{
  "n_layer": 16,
  "d_model": 512,
  "n_head": 8,
  "n_kv_head": 8,
  "head_dim": 64,
  "d_mlp": 2048,
  "vocab_size": 42661,
  "activation": "gelu",
  "norm": "layernorm",
  "norm_place": "pre",
  "norm_eps": 1e-05,
  "positions": "rope",
  "rope_base": 10000.0,
  "rope_fraction": 0.25,
  "qk_norm": false,
  "attn_scale": 0.125,
  "bias": "all",
  "tie_embeddings": false,
  "parallel_block": false,
  "init": "normal",
  "init_std_qkv": 0.0297,
  "init_std_o": 0.0,
  "init_std_up": 0.0297,
  "init_std_down": 0.0,
  "optimizer": "cautious_adamw",
  "lr": 0.000575,
  "lr_mult_up": 0.817,
  "beta1": 0.95,
  "beta2": 0.99,
  "lr_head": 0.00869,
  "grad_clip": 1.0,
  "warmup_steps": 382,
  "schedule": "wsd",
  "decay_fraction": 1.0,
  "decay_shape": "pow",
  "final_lr_fraction": 0.0,
  "batch_tokens": [131072, 262144, 524288],
  "seq_len": 512,
  "doc_mask": false,
  "train_tokens": 1195000000,
  "steps": 4432,
  "dataset": "wikipedia_en"
}
MLP neurons of a small language model. Each row is named by its layer, matrix (down: output weights) and neuron, and shows model dimensions 341-436. Each number is 128 + 32 x the weight over its row's rms, rounded and kept within 0 to 255. Numbers have three digits each.
A block is one neuron, or neurons of one layer that tend to fire together. After each block is what it responds to, as a language model described it from the Wikipedia text at the highest values.

L6.down426:182111146122138162071117112123115144077106131128098179183145178152115191137093108159128135117130152118138076151035103123154121152109150134180133116073188099108174147119091109134116107103141087150172124170109138099126157175058077089137168095069097100138143136178134144121062180154105134124
L6.down1463:131077128191133156061124111129169153187189151123128115161201118094146158080084154060119141112104117175096184169084145124128129132162112092145171179100133070125141100150159120102200142128148110149159141126136109141151125132136123062140145145081137141124156124084148134069120060071074137149
L6.down1703:158128168070159142124121164125183135112103079081164189163113112142083166098126141125122110148132143134075077120114138101065140138125190046200173145134102151165100159094168100117116179178132144101130111140144139096161164169048130155104125148186093149095163079149111123087122072180162177152
L6.down2006:122089138133136127103159076123159150139202176050148128142126078113132126147118167162109179052133187125095163148100144048147117114171113069141163095136123109108101117132134111134110080171159114151129142150117150154138150118126104145156103085154109087113111178140122121066109180034119175134
Predicate noun-phrase start

L5.down314:185158179101155095173145113076121131120116139155106103158078130132094144172135133141170151107087111176142149093193169074123152152158056139079185108093166141101104111218142138131120159149130080207090109148090136095127153113098103188133142068183171070137155115126119167146139122165168104141
L5.down881:128205082123150107086123075119120162185115131149125135181120099125125155103097086127119137161164131094144116135125129191108127045122086158085133113113108095134113181197109142139144067129161103168188124084140088125175098137154162109107154110143184188198095130117125154148134185163135083114
L5.down1043:117137171122095146139088148161153111115072145054120111091134165141158124096139097156091192069209050109126105191115156137133174156136125115131128082130152128149112103137117158136096172157102162076144196116070144166046123125099124143110080177109139089144182086131112132123141103103159187145
L5.down1569:105141149097120160118156113124157047187120126088127130080219054188217179160071086126150135146179136095080088150106133086069135072146072102113143114130179159133110172148107164138165138122164103128083147139074092087151074147159130119167126159144149042165075106120127072110206162135121096160
Passive past participles

L9.down1730:115158132148142049117117103149175088070117085142116166067150158145114181119122183142126185108106102112118134079167144105135154131122104113071161069159142138114128158058142143116140111130104145168129097155177112123143106148118159169101136110184117168152129124072155093099107142153142177165
Head nouns of noun phrases

L5.down416:135186140136077153116128102090145155135111104150145128056188155195117112115114166161142132112119108125124162156162137156086134159153201111130176080175150144122154115087082130147119203086088143157102096166140152121175163111146164151075141110120092120085198096142073097150140076104115159156
L5.down515:157108183117111131092108157142155115163091124161093141124196113106131160142163126107105152179136118124140146120115213145096153107196228130170145154157123119149166127107108166104122132090131163157161148105141138143143094124149127149081127111100108176137128141095096117157128086144127147136
L5.down1813:107083081101129081107067066050151103080066108133148116169123064158149152096119122107119111075165124171146083113114085111095199076133119087151064082116199093130128059094152123143152117136137142140095185200168102141154194150137128164113142112156133085164098100166166176083106116091095101168
L5.down1874:150114136115097119086102157092136086167075078088191126117100117114109164145064158109123196169097111147116153116101113067077118120120215110098148177136149059164099123032139131151140165063194173091130120183139091100109108084084098154119095144128087140190152166099143115129118165156116180166
Media and genre nouns

L6.down212:098198126166092141081115040151109102063133081085144142172097109085141170160141097081097137166141163107120094123121148134080145147132108075146151110168121107144114094065077152174151134117115202129177117136150161152144094128144095162141076107132081163128113095079129155095114138060089103152
L6.down1218:164172079236125080170120139153115076121111140101137123161218179138182133141151121171199109125187098118148133110154132116130179100141108087043123138115104171162104114129130167148110104152102144168147121108084135122128122134084084123166072182177127088130108140092087100118165116129132104183
L6.down1603:133081135159105184049097146166145106104089099139140124120182102121149119104115102132122145110072103102107054141125141149103174102159144105099102144140187197182188139073115145126127062146131156157121137135072123112084094123139043149114149118131083128107073093128144127163106149149063106113
L6.down1817:097090146150120103099125167140134169128103172115116213186145208132093118125078098147157144139151163125151097121210156141134078128096207112142101149141150212140103114113133099104131118166074137116134135072173093136149075127122112145136127135131113093147193126109101229132121179103195137134
Abstract domain nouns

L9.down1821:136153144159118174100140157118077131080125120149095151157109095124163138131174149139142175124158162159130195093106137157191221148117119136105099119144109119158154096108150182128118132132100113107078137146133118142171142138115094173151122120120136156151048069109139180173078144143128160108
Descriptive indefinite article